{
  "positions": "rope",
  "init_std_o": 0.0361,
  "init_std_down": 0.0,
  "seq_len": 256,
  "train_tokens": 237600000,
  "steps": 7251
}
MLP neurons of a small language model. Each row is named by its layer, matrix (down: output weights) and neuron, and shows model dimensions 0-191. Each number is 500 + 40 x the weight over its row's rms, rounded and kept within 0 to 999. Numbers have three digits each. A neuron's up and down rows have the sign that makes its largest values positive.
After each neuron's rows, "fires before" lists the tokens most often just after its 100 highest values on Wikipedia text that the model never trained on.

L7.down20:484512504484537517466437464532447563471488483491460529556506532499464476524454466437485560481437442494527466502512444516525508482496487494493516445520474553526468574498523454502501486445468484527559469504557449516517490463488505515510536502495487485451576502549519527509504474485412590451501589512501497468559450463496503561587574443478490521551480506471530518416487497553472508538547422526467418487533562572493470512462569388503492498557460370425457586517530522492478504510543455463431501555490502479552538445531524428523473461499508497505519477479489536444498472476503528412
fires before: "d ", "s", "d"

L4.down150:523454557465515519481570468533512474561531490501470486532506432546460528518544458517475601504517513451463531547533563585473495496520523479490521528481545506524527505534529509486543497487498539527439489552507564403461483544473442534485573461576520545493483450505465516464464378530579597429557487488489539459515521557473508469480473553500517445457521440470511474467514497469485421470429479451479489480469515515506507532498458441530437524419486495515526573514505410530517501468416513441499529464431540474490419489469477540488454493473499543413475540488433529469510504518451526536
fires before: "le ", "ch ", "le", "st", "e", "ir"

L11.down139:561485506500421546531488516440469515568454468493482503499494501504489495512535538475512561506541451499475521495509524544477531465469511500473541442495507510486506520499564493564524499499570534543461474537492501465548401444498539495514517532544489467560521452440539504471510487504500466492514424582535499503524548527517541505557509600423472506426562489507550546567487555465513539437510544481549445455414564492564464513549495435421509531521560523574472559494517552507461529468508529467476516516564489516473571477509503538525525506549484503563579528477590475551518481527370413509
fires before: " ", "y", "all ", "all", "le ", "s "

L7.down57:513497475495461494463500468542504500510500502449514553527528560477458392484545478577441499428492524488444517495439525492519466494519543464497555524573524501505445490436478472507456459482477480464514450513515438553559485464555510473450541504502528453496592461492561491544485510521468430521494527501509516509491431552541390507487458465510512493484510514435469445389524533500479525446483520455512453457445488558518545486508519591527504514441498428516520530477538489473521555492447578469551566512479539555520480525488536554528460541554499551398531583385509515559465475496514538534
fires before: "uc", "iv", "ic", "it", "ti"

L11.down8:538431611452563510459473515545478461541487510552500482511425448495520523468485523444466520442507530511438493574574497438516522455417499494482492417501565490535437474453456529527525487487513516470541547421512534445536512465490495535496450473521429555528520495563531462546441527561519505505478471550505488508547478507494493468489510515504490530465412505472462482459521541517457458509429461469394429505560590554481541533555515549491478541502456541495522571466465467529492523537431512473526488431462488578464520504491444543516487459545435523465491511534442494577530519508469445548
fires before: "an", "a", "ac", "an ", "ag", "a "

L11.down3:429565534453554468503538401456511506488494479551482489535500478485464535544510492597472503510478485515526522478516575467506514492545459523484480533533456534548458503540521567495529473548488565492480589507459497507447598465469516494452533491520497496476479498482524472388494409580435453440502563502565540484514382486514531477535593497517507524456497512464471444494474468480507552485503504468463531594588554490433526555484444579426456510486525588486511442506485534528501504549488516494525555502454524509429517448471501503500488481555465448512455470501510459552495553499479518513
fires before: "to ", "cl", "t"

L6.down46:524500559484471535580452495483472457484476530529526420469557549512560525481584494560460518491516483543558469567497540468427480481502480514476466472458464477560525506451492521487596509508469512577448525514557515527590470497435441547440462541505575547506484579503474465481479485535522567509511581488490542486477467509451451465492481534519572515464460498457499462486461446469469589513523495476481481479448487543495474530432476499499470465521456481504516533567454540472494529560498458489367567459486487481543554481524557459464464511552551433488486467465513486478494468400430512523
fires before: "s ", "st", "d ", "a ", "st ", "be"

L2.down78:485499485501476513501480455526514554444511475469518565486413537525497472456467492456509545579521529514566532442478579509533489461440449434476429459489447386407457493576451477399526520424584383491473490474489497527504463512497556508510544582460432469463549533554577523512452508449517487495521500486469487455505485518546412546510495495501491503529435503450569455484489517500523511495526549476514494453554468478511482522482537500547468494495516510506509560522503435528470477517419492501510504567506597496509499440438487499506529471498571464519482479444525483513507532461462497413
fires before: "l", "s", "se", "t"

L6.down181:536491486461507524487475484489441507500507560532491560490503468516520568505535480475514547548550506617499515518499534504586492533461489489593501459546462471535520505539509514481561448498508457462406524508502507447513583460470450462489557465524499508504438516504507509577486426570536420539571523497468469458499564559504518408511537548497532509489458504486508511504512430469493516511462504467476531504515493442516563579481544550488498531473435399519515467550452488494548497489465409541535530554466441476578504478437482545499492462547495559597450467455466508557520571543501481447
fires before: "to ", "a", ", ", "an ", ". ", "and "

L10.down40:544464509434499492470544396517544545516470522566465499492543491495517528530510508564440482534453487488510505515488533472516525506575488538509558502495563468520492513487535535492493469478588519515570494472479479509543502509513546503499510427423501566526509498479549457428457469453571533460516462664455493522512579587546425531554510551414561531508455546483512513466529455506461510450517492537447517491433555614532429511520483406562494487562508448480522533525507459486481532516515483467482501549476505509494545518499475485480521525486515565477567539504477517444460431456478520503
fires before: "r", "ts ", "t", "or ", "t ", "o "

L11.down175:544490553447503480535530483475452482439507482495483436528525499494537620538495508471448520454580491467516536477498486512463522535427497558502539515535496501513516438479464522488483486517498470452499466441563470507498422397490498430504486520539458528484486499559507509489515412538455421491500512470496530515455544429496454551506467459592520482528484464492568530509447543444573502439467507464531551574535477587596473512553404472497472493447480493501511507534425471566530546452555429541512482457526474577487494565521459440543520590491506503491502448495515528517507456504523454485
fires before: "e", "i", "om", "e ", "es", "er"

L10.down35:512546456506424493479533514558476511541527485462489488508506469459480579497484527536472523530514520485515578521500549513503525546524488487491546515491472499434470528448516494489481473523488504556508513488452438473472636520430512519475577445552592474497552523410473479535500553433523452468461483475464516515489524493503455521451430500514533541520479528535492504528529572470498454509433435471489408523579452496487430557492414520522481515492499426450440441463525463508550506507455461529422450531498497573468435487546489511424473579498550541505470483545545549460446422530464455517
fires before: "ed ", "ing ", "1", "or ", "or", "m"

L11.down165:505540441489481494516528518523446524475424481548500477538445473574465467491545467535498559473474503512497529507503539433564516451513505542522455546500419541497490442423525479517559522523499443446515519503492543435407423421541484494469513487564504529537468444450538499458461482573526490531522426514476547531467531509473590510448484604520427486494491505526554448542538576532541497554577519548505472522483562551517456511425472506467531499467518462514498484475451458484532514521382516454436458463507464514507526456544520516483541522468482433495424510447557515504535437497474456527
fires before: "tic", "t", " ", "op"

L7.down163:483530501526407487524466448518497425415469474470512537413480424542556486463546437456492488525468577456495530476479545447445513553493490432491477573424413509473488497511455498518509434492462458529546454496509419502511524462481492529486490522515503467511567575511447539463438562521477558493562547484547470550508478537475517529517480541536494520504486543497517504433438475536569521459515498464490433549534522532486583459428517571499483518531483461479482516452495458435553535513538490574573493488579472480545536503483530478451501473502409442478554436490519497514508502512540558436
fires before: "am ", " ", "h", "am", "a", "a "

L4.down168:539577562574476440489519513507433475509472573449560503558484448506472470588479536466499533513507540563557562480526562480530504498467504531536504553479520471596430546501466492429473547522536520560470508534443575515570480543536500466535414477508530498491458513549528516497507564431447454568460474419470498467513475510480440513486512414492456454475438493526448485506543467522471477472505499491504556456497503538405401478480499453487505489499526514433501481504522484500525558510528542559470485529480483491469495507456549513494417427464459498502481498523542493443489450534414586514
fires before: "v", "l", "o", "ch", "d", "ers "

L5.down136:551533456512543460480479461464501596522420501448523471521454557493436420528496499438563543567495542591522466495448464470524462504439566474515477505468535509557502502560532505476525485437502457546419466562581513502493494499524522543446439483521488578498477446549469518448463403573466524501533501520491475509540475501462498544474612483464506517432526497433541458523459565468444443490486513498471441456481498497471534516538538528466471489500499501504576407579508453468482503519469493489478444563492530467471524514473470457489459417516521473449542554482511461565506466481525500463
fires before: "es ", "es", "te", "L", "il"

L10.down121:564439452469447466451559524454465454541527548519545449451506463460468531433443549520547478482501435581458517532469490448486482493469526513498524417518519505532478515558485483521404442547452523513553440454486539470514511508487511443498517534503534532487467510476487537491511567406473523497488526552439485455499463544511507455504493459456438481522492465552491476480469503445563461499568477459474480526650483494464510519519459464506540457532546526514516516521491599442474458480507506494513532495487467493485425469530553507472581562467517532523555413479586408495454485485480547544
fires before: "| ", "(", "H", "|"

L5.down49:568468508495510535503548502455463517494511578495509495497502580469492463536536556483517436470477506541520505553519501498511505472549461507485460495509507469438411615476481477466498450473466507585507480569502439453519537438478488544570558610512441494506492574466456446475531583497468523428385426490509482477517484502502455434491463475561479496455482460532495483542455536535492478451514438531559527495578499449488472467489547430507504498529505566455522534506435461446472555520484552543493573396474498512501466563504530450490425534468480486444487523512470514491506502525464494453
fires before: "st ", "d", "d ", "al", "qu", "v"

L7.down149:475538499489572563498468524513411413515505521500546522503539520527482579529572529492517483549562509442502446454453444495518508551526500464511493475442551515505590482499475477457521487521524504545530548575457535461526436430489513548456505487461504504494510478472523481522495513557564526506500471502519550535465543426485536544516517498515498509513422498442520484487462493522544475594502508568505445457521446540444456580488604507470457502540453451474500591542462432489440536477492457474484468476565453498504451457519492588464529435493542502510587476571499546444480567477452481555
fires before: "s ", "s", ": ", "ing ", "al ", ", "

L11.down18:506547555528466500489577531498514541510532542544468478477446487561596447509507489479479491548542531510491509480449488450523528538564499512430557452517458529465457550523471539500440444460428471459423479493470428598466499544541484482484513508497572565526526476510562510420569526414504494534506524493487501508481542469494419502443526515523535552470585560523450496529536433543497484514542485470475503502581551484449557499491447538567436546562485537456497467512480417572545470496528470515538543482503501469538467514593509430491525493517489538457472482575462537549487532517540518469
fires before: "l", "le", "our", "d", "a ", "d "

L10.down75:472479495511481452494448464524553535445528478478541501526510467493478522403548410581434554476507451498491516461482467457495511528436479513457444526507501500470483501515534530482479499431543492538447532521457531514536471438505475557522476532506478497518479492572476516532524522580494534482472444469573472501540483408437488617494505537443497492468502572552463556549501576541490495562561578484497423443538518476509501562502549566501524505470468522491571407469489489562443528512538542462481495583518522504565486411457502505537568474541464522557515526511522461549501536472474434527
fires before: "s", "si", "t", "st", "sp"

L2.down161:557474446508578526479494487494475561548460462506498527475461549503539559508518606488536519493521608522508474433470516490569539535443480447587578535459485470545455475484431493526463464508432527508478521472527490446512446457465465518470488451469508492467530510488549533473474466518469411479506545496501476548509527525553484451464440467461470473511462575521530503529421485427498509522464449454434528469545465507529480458484554482521423591490507483501522504467505519501548473486465528486643526469427495464547478469494399522484416542539529513468453467506509494518530528544490461548
fires before: "e", "ere ", "om", "is ", "es", "am"

L7.down178:498522517515415509479515489499529506504491512445491519565489546478481580455530479597531483457431543537504520491448522526559522552422493422503493522529494502491541571516427473488497455564437585453494419511527501456509490524475466465475492498523448454552480450518490470515546543488548516510492545505510439484504487474548478539528469473483503433563500488456509530510488484532513461573569569526508472551617537410535490610536528545447540570496517488496440517464492447456493433437518533485503445524551448500504430523506523487512517512483501527429467491560531377496490482517552499470
fires before: "o", "ol", "ar"

L11.down178:558440452499482521489490472492551522524456408534485550408552473455512458545539511397423451503494473574487485534474511558480523462528476584496459469488556488527458429583528526545499492514479525506522503479589478519472429460537544543547464509458471510487527488575509439494500501457503496473449510457543513502471545500461416552487465555504447474575448433449515479514501503476505491487548545485416428561527442484512523553602504488447508482496505508416473552527506508478487477476597517521478519509542494511482431485490527518427547487454479423513513465472436539509553495503494456516
fires before: "ar", "ary ", "y", "u"

L2.down26:461471511499518530593486527463550457499559576525491446511508525477513541501522417492475554497514542493547488496491551503480535464528448557498505569572465489502562481527533479444516453556486554481481524444547549451524541517478597451486498466452488432497520497535542480544546432458436431488520451502459550514505525482485503525442461473543486485481559491449442573500490580497490557501426481514452467526518562524549440495533512478469481421434501427452598569472503470504558467536428470519398513474496509450528464509545465486508521439487432499505485470554467509407508496509525524525
fires before: ", ", ". ", "\n\n", ".", ")", ") "

L2.down119:514371428481578447493530420441461480531461491508458519527492497489431479513548509459513544552449502458496416525523543476470448506515411570422468514551539598446490479499513463559519497425488527505547490552460475488501475542497497513535493535496520504497565582447450498544452482513524478481531499483515519570508474546545465487466505558467523497536495450512560500552498481522447492473470535422508476482509493511493538542497508492602485485489467499595493482505402482543519506574530468505427492486513478541513449536466536523439533428594473509531510514503452440473524537482540478434
fires before: "m ", "m", "l", "ity ", "l "

L10.down165:547535523521501540611515479466470469477557486523458482490493545460463437499617482506534526540520443483535544526479499485522523506491456530486484504478557496502426462528516529545543562472518497473406469522515435480504511522562422455515459522509517481485530471514491498405464519444436477509507500510522505513465519493512479537384431512532550474484523577516518475448485509493490464472457462585441499473503492482460506513512563509512486552511436482533502471469398514455539439425419590506527500466443533499607521479463603499552478506508555520516482465478536411468499474503450473455
fires before: "v", "d", "di", "m", "uc"

L7.down79:467527477478593527541549432494439526524585532535513492522448463472489514521476522424487522501513540471547518469587531528525551505514474519514494517529458540476456488511466496494452404510488492513458472485496477514516439438458515511472577436505519508528510485403460545514600459465496476462521461527509429445508464411455536522487448447531432474471528501454468527495488530499539489501545499585535432484468400454478498530502490498483489523453469506525451505522494507519463477503477540493548468580421515449441503494521527525473474405519512490378527480518576494535436492479515538611
fires before: "w", "st ", "ro", "il", " ", "ab"

L11.down113:473485465538455489601451525526527438559528472506501507495453448458508515484500471501512488498493559496482515581530552486531494508485516540482505470469473575471504456509447502555519477533467561535427504463511494470556487502457427476509501469493505514472453487519520506551469482448531478485498468436489552568543489564537535486463499476474472489620484505526514418513500528460488504408581549498602499430662474505477532438513481616445537533471435508510516461524480474531497438496548521532541548562485501443475494538468458531511511453477507426476488541506409485514507464508483502565
fires before: "y", "y ", "av", ", ", "ad", "al"

L11.down60:460482561556485467540467470488501419500496492479415507541514498500580537567526485510534560475492482458449492496502470577475483440480461480542503461519610539470504495482509457469528516471533471404539392512546501501406488498434504535491537504525458581474505493549461494574464494484448465501584536487478563496507460498519427432562484567622487461492482514565474548494460491479521505494490494511518549475511479466451617471491522432510479556453468593514451494543445527493522479457526506465533477553475539530532531496446458505577519497534505541508477455538521495462472526476506479469
fires before: "ir", "in", "e", "our"

L11.down87:508502535568524571452508432456477479483498455491436580525545491489490475457460514526501493519450562534539421541471629475473539509490508422429438463531499498511488511453512501507540605517552561540522564553575435462472446504534473478473486524512557518492481506504526478503409567462447493526524482483422533501476450524491493513546461483545548518471516534501484553506475495515530473507477478535435506469449534531477487509460575470465536440528511434513481546478491456489545534559518536501450557493485532535525453530541522413557439433473474502523479438531572432591477461495515504465
fires before: "i", "e ", "m", "ing "

L4.down163:460484436470480482481447523495441543489544497442484434463529526427498554522520453571542441505489534443504492445417481496443481473518433587430532580522493510525515501459510482554531536482466494562462518532538510583520481477554535394489461525517579546580528481493569491470535486522482497619515549491489510519523512453532502483504436471470528524542454498521484548423481481500525477491528615516570513477548492560498527494449498526589461504469621529529471525539470440502477518426549471520463496474516479508515471464461446522550510552498501491524487500461491423532498511493505485476
fires before: "y ", "l", "l ", "i", "ti", "t"

L11.down31:530517490500495492478453536503492474514502461479546529506488494525445582458498481514550510430511476559507470484491521488508489529455543492502475517493515453522518430461460458531480503571497544433525458509507414517447514447534504437596419530500531398486591539555541536419452485526530522478493497392437515517506498506484384502489609577506494474566471501481505572438466470513498496544554432480556490495535548525478487508477545516416523464464551490479548521449449492543499535543481520556553526477544456482605512504474473466475523546497504512508559551529488433537529543454469498483
fires before: "am ", "am", "ot", "a", "ard"

L5.down0:390531477583484462497552459505554512498517490474471461510473540451466550510525529486461536459459547521428503569506511515534525531554508483431515537539566484544519499495489487509537492493515514542475511530568516547522524556529481489508480494486498465504452476528431487498414540518514579525433403561493518451431500548525489456492496442489441439527463435427534507592516481502586407536462476514500483524479540514541491532547523497481546503524525493484506524544493506516474537457579496489509436535470546465485557563488452425520518550579510452493533558581534464563468457411458479448
fires before: "em", "e ", "v", "or ", "ent ", "di"

L10.down188:543506455532529530509539459503550530517531539496495565495499494489591604504500510505441558491493456476444450480482460544441515468424459461447541503524462430518558526474528466594494454440545478476466452520575484504494408423472537476564554484498488494525493506498488381479556430486511514472479491431463475558515474468530527463465537488541475482436534505459516525538542482499502417487494494507526479513614492536546474459539488517451546533456459543457567517539424457458515513411505529540514505471504517473467541538503482489493536531540576475515563518484459437495585507518489448495
fires before: " ", "al ", "s ", "s", "ated "

L11.down84:498453371535480564438511504511479470531528483499436493510536466531528499591460487446516567477471488468541491494531590457522446526456500543438495445529500486506491515419492515522523559543487470489509456449495505485469515475523504462519501481474458488514529477568582521549525405458564515434483543519448501481515463553456524496562530517539463480452475485537483542523501457497460420499547600553478521571558504539571556480534458542437498492405449503492536537497474509489471467444517530561555541457567462506528533524513434529507455475536514477524491526403527475520476567466563463514
fires before: "en ", "an ", "en", "an", "y"

L6.down51:474585515483518490585462460558604518442520492485381513514505538438559454462505516515501533467475477430456506463539516520522500528433554500526487483485472502462467535489507524535442556514494523543537509580462486504400568505521512452492494544466450478515509539493516465584430586453525515495549541551575488445490443485420473444478488469470405513508534531505552537501571496508530504470483493520542521492440541527494472452583500569510513515465544543467494489491444573511493428529518488494481502448505493543479513560499465553488526544518412474466445525437550526491491459541523494450
fires before: "the ", "ing ", "with ", "to "

L10.down97:487555481521437517476458459558510496473444484527416586545430474506438487484501465539515574520537506541560534537461481483524502490435414499470484472535493503414560529535437501460454515486432406512504521571517506492557463434524526511510427485513437530381490423540538514477485489495474496449488521439529517481462529489504516476468470468406497495510487521523560587459518486469472558446474495468583483500451475580501471476521464563426507566521484474491539535457588490536492497514541567474499519487507524506552496548469544525482468511550535497548552470539525556471498513498543556539
fires before: "cl", "v", "d", "am ", "t", "gr"

L10.down14:534500490521502555525509489576535502518439541483559530450497504516548503548519465550451545486513439437446507446516517536479456514446486512478445563416526529439449402487484482498439487550517554492491489568522494475487436478436414547521444459516485467481499471460478469460529513509488509521429432504517444537519547464539465500511528509558508453526443509437481433525541528515491493471570477486477476496581547549521473467517512471465465447532463494478425489475436533486509565512437471555465404428424506508571482494436498442494572450554514537506453557543435468530484434538495483527
fires before: "t", "ter ", "a", "bu", "ard", "t "

L2.down59:514521500480464488516428555554485525478474461528454483459516449491477522468539520561546464500453491524490501482512488535510513487490522447499476511551500516527529605520450492513542522479564512488447475556546554427487532520511426477487507450512516520458482481526521513537452483490467489479571537487533519517498534514471533443495496583275508485448512443487485446472506491512483474469508516520519553520499534489466478452452487515528422494518433510569475392488502520505545449501463519514476442466458495511469519521530491439498513350436465481423456502512476563467543478498494484417
fires before: "ed ", "e", "es ", "i", "il", "is "

L10.down116:540474559467524481457458546518413580490556480536522446500571535431540521514519498481582551474473491509497532506469431429476523532445454500499474432467510547489591580429595484470457551537541491545488456503523438469513510461507481546454467455546494475429433493442459480486494491534527445480506515522513503469513484482502413488544528462502461510533500481509562402406456480509538429502501462448517527486488419454556449505462527538490494490573503508441463486489503467534496510482466523508471475529541524546462410508541539502537480459470471420444543471479548509504454458445441525509
fires before: "ed ", "e ", "ing ", "at", "ation"

L11.down116:557449500519463512494514451500464459526533529521514542520490424535507436530500441505437408493465509525514504566523579497520547551503496462443510507492456446492459493468491496475491509522519453459416520424627505481447481429511558487514477494544551528485492506480490519576528497484499476436493500462527478554467504447500464550404453560531476495564526501543544551472580452524452448441458530491456481503515452516604492467509495511532573459476483501458490489447489551457462533640532518442452520523542575476523430529493491545507517555491492483494502566502495516600515509520490515501
fires before: "ot ", "s ", "o ", "e"

L11.down2:472507562477526484532472554512565519552468477496540509433479493518480455499454449505533499518501476481479426493533535453541472454459559462539482525501490485567473517517565532523542539509467503529423480471442483475505502443511499452562442488503473482544428493526475491445511472479474522505462474565485460516535480495586462544530554519567500523533397443533494499539492480492513524532613530508493470475523492434493511545590395487446488584474512369502410442489465540488404483506496535552476557540440484454516520517546510548516492453480452498546466445477505527528555491575490488452
fires before: "ag", "y", "in", "ent", "y ", "ent "

L6.down53:489435461559498424515530518467452494491488479477526493492487540446554489480561554437527514526420466567482510523515447514445459512464504505484502524431497453436491525576471455484507458517425476395509508510480520482445514506481500596467545590438476448476535505462536563588573457482504454454476481497580440535470444486552429490484495428546556478503517539455481493543424489492487532513492503490471554504520507474526444486503520511467491558530577413486525570512532499460464532519582471461480527509476533537528513471445525559518529462563523527481516444535538413506520482508500412519
fires before: "u", "o", "o ", "n", "a"

L6.down191:469476478524478474493553487481478511559490526550521510475517498414514425530457494439477477527522429485436504419416530439412489444462501553473457510419516477467471526484418474497531423455510475494525477479496429493422472445544569511503517499529489454411434513538397440468474521482468495583476486500494498558501536421471496451456533486556488480567527564455520404488473456517539540520541494448509472488484570516455464461546540517475498498452461576429540489465485449488436468496505532470513479478468525488469496441456523463489501471529474439512528512498492426478526523502540547435
fires before: "es ", "es", "of ", "ch ", "W"

L6.down133:532492499462534536543591530513500481436513454562467570490461478437508565550504484547426504539553493494511501522473527480488473428607502460513533411473484496643499429448470498492486508488536511510495446462581481548551435549453516483518464499518521575519524488495467496511497468499493531449579489495464449544538527495478557470520462470461502475484445488547489526475412468528471402516491492446502498496504498531496505485497535489496490529513469482515477503556505505480481490525565546529541574486443470587500526473527521449480408399528501483436489481506355521493511488453490481484
fires before: "in", "s ", "an ", "ing ", "ed ", "i"

L6.down1:508461567476473484455468486468496535566564545536486480500537528451554528477474527475484524466562490432514461473487497524509519468484511608454464458481454519460502531531459478434449480501503539474474569574518580549512459495479467440488472554497460498477491527597514588482448426495575544503488514506419562554527546461483516484545630509525539488514443453496504492470573555532613530513447529543467488511534460533435562532473474475533547493481491516458468514514485486511519445446471431511536433532492497527487538459442471455521500438502506527565513494478453452497504493497486502404
fires before: "l", "od", "s", "el", ", "

L6.down58:515451498543481587508427473497606519505491539486482486445485521531513541553479513470524566485525420538526504496473524516474477493476523478460541486555557549536477463542542532435491479450514508545554512497493521519509499498490472436450561436507542476456473449477469501516483508487563512439445533551544432547498468492560474507523524475469521520421586463479510480412508489520510530482532556479493529445495486452581478444503499532559443472524499508548488539442506543511412535456567570519502559524465476541515473483530407488492547502452484569494588589463499482576539526579588481489
fires before: "h", "ve ", "v", "ent", "ed ", "ear"

L6.down187:528497616539449597485512552528452489475504414492520516474445509482470516471457521506528523445517491500490506477451463497495490500469418474558533487575509420518512473513478534535474520486453540487552516486525444524526574537508520527476502515469464554507526481527530493457525461540489492427460413503554478488506499503473410618519512456600486485504452479487489544502440521514529489567484492532526503523489547462504549534573506471568538525541499497512662543542470535493440515516464518502564522507553474453501494482508511526490431467468397518534547491484526488588468463449451484530
fires before: "ers", "is", "an", "t"

L10.down103:468545455587486517468569522481497410463465533438528493430441470462551518564540454543495481530425547496537517526490496543525554500490537532464432481521558496547499551457499569497529536531487462581467514476562498460434511474584485515481507471465505463533467446494459501519490540474559456538513512479497481497427536539500502486536506502542527555551411516515438500518527591469391521445480485479532453504524467496548544573524425508554446457522527574571512492440459445541498512486514541551501432464531468497515533599521544555530456508475428492517513509529556460519479487467470483504
fires before: "ed ", "ent ", "ent", "e "

L5.down105:533464573482490562472439483546473566512471547515490491560500528441490493496556502541492539496547453471501556523495480480478535536619476521477493496524556544471496446513532542522487446438476478456526502474514469400475450493530508527415536443479499482541543446454399571535461422472530522471518469563479509459430429516449513472543517526497530450426549529450533519552476553511522498483507433524538530480506593449499497522512549579509555527510453508562504507505482583547491493521509489447485440527507485481456528499559559472488507475591477533521455521569502561485565461448525542476
fires before: "t ", "t", "th", "ted ", "il"

L5.down159:602516502480482478523580516515563531552496479515479453567525467533553474512565567466499455540462449535456501455501463493558504573464536462476486505518554617508448498512525501445541540555552477515530538574533445534423539536506464495492519478499428525547485501523465479491467418513434480456465447483501458497496457464480492416468493514559483508501481498424490526479540516518520466513469490548563618478558496481479516565427517462522521504544502488469516529531576477508486496482479557586508502443525438581509548585495517530490509461522545491462436464484535491520502517483514607521
fires before: "ing ", "an", "str", "n", "ed "

L2.down126:566517452518520492548447480506417401491557475561454494444551481478541517510523543474527478496442533449511539496562454455524473459472489565513523517468519577484546507473481513528484566479499459497475499496552443508549527562438510516463456521509510469559515526433571525420510540553504536470522514506538488471525476506453456580520530475517513500499449406497483499570498479561549465496458520494542464497511483458494442576480578488495433474489529487541514519565492436481445488595514476553450489410445500564527510449503498511491508568533479523599472477538471556513527418442426481504
fires before: "ers", "is", "ed ", "ing ", "al", "es "

L11.down176:486460449540492449434504547429519506524493456495528518510473513442503454540535461520487470531447515475510477495405492546387533515443471507461535545521460508504541505559518434456460516453480546487470587559577582523446459488538488505497565538528412496461496553515541512455457500427561529535508511493466477553441527439537501554545481456507477479548513551406504582526579512476468563440534534491515548492449514475527490490423425527524471528502539502500486488407490559517529521514493520485450498473469417510446473468490545464502499491518526522557534486463550505424498573549498518469
fires before: "h", "on ", "f", "bu", "k", "on"

L10.down182:487501545424552521484521440450465494499502506515543509486550566495488425525421486437485529493441501538569592512539465491467516486496470465466494447456554504604478566438501544501556485508458479503472483585468529533471445558525490554483484548614479493490576485411480541577553500536529459542527489488487505501482515493493494449539537557525525483480527500491437472481497508500550537512428501558525411462474472522472551537452523469454519444512489555521520501478521550523547435420557517518426480508468504465457520531495487506557459440540481473452407469495411449488517480495442511487
fires before: "ur", "u", "ab", " ", "ec", "t"

L6.down9:466549472470450519499554473472508520490506491429469466519470551456485482554446488503549476487512541525474511469485475536478429467477504463473491556472478502521488528459565500536499599590468578503517478491467487492558561505499460488487481526516529407433459543480612523498540529494514553505443506485472503551457421476439504459491405526460497490477529479467373455542510505515543527513553509508508463412531411550490534527476550493505521501487458532508489540565545459527554438451485491466547477530526519497454488447463487483465504536404435518504464570571498475427446467465530506577
fires before: "l ", "ir ", "y ", " ", "s "

L2.down109:511530476511482502520524536452549429489508500496516507572504527529441461566521563508565593476504544495493504499515594471489499517540493439491508489512513525467519424483545528517523471472580494465464497461488568487579478430444461456519484515495495498444476471483495425511503528511528494477513534485463518574458517494514444474531496515584401514421548544485444501492565537513495481510575503492452476463442527476545468444500458455607507427483482493489444538472447498543562481510490496572563486600486529434475505428541459510473498430572495527440500457488440516563517489460479453423
fires before: "t ", "tic", "t", "ts ", "ted ", "ent"

L10.down5:554513472558495569465447511519456455492461473467479511482450425487481482492460453532510520493408539509525535513524495580524469489434487539462496479550509488442552475478465562469560515509491487451501565561518495499542448474456483468527562450529489520503491432502465436506555507447547489468539480494595462472557481489452481518538459488532506466520542560499490503453499570511508467515529563461540442482463525487509663495493412541545557482472450491534521482496451518456480458528542498589527447456549455575542496466541509507455503545449545474452538481483509566547474509555520590539
fires before: "t", "it", "ec", "ti", "ot", "l"

L10.down68:469552557450454479503549502458473516470487457462524518470509498461540528556502523429428523489538584539479493493510581407471526435438467491494508531456544525461460495522385490541513512467467511528555484519539421452523551494487556495499479487532480448474464476473430471448529497518516521531503505565478532473521488495492548519542529532522483472472533456569497507511463436507483482485452532525529489589535467521516525522515475488516485542479546531610529458513476484532504429460491484445499519583445566406476502562544463494535508457502459473544520514520410470574550502492599411581
fires before: "to ", "by ", "in", "in ", "of ", "as "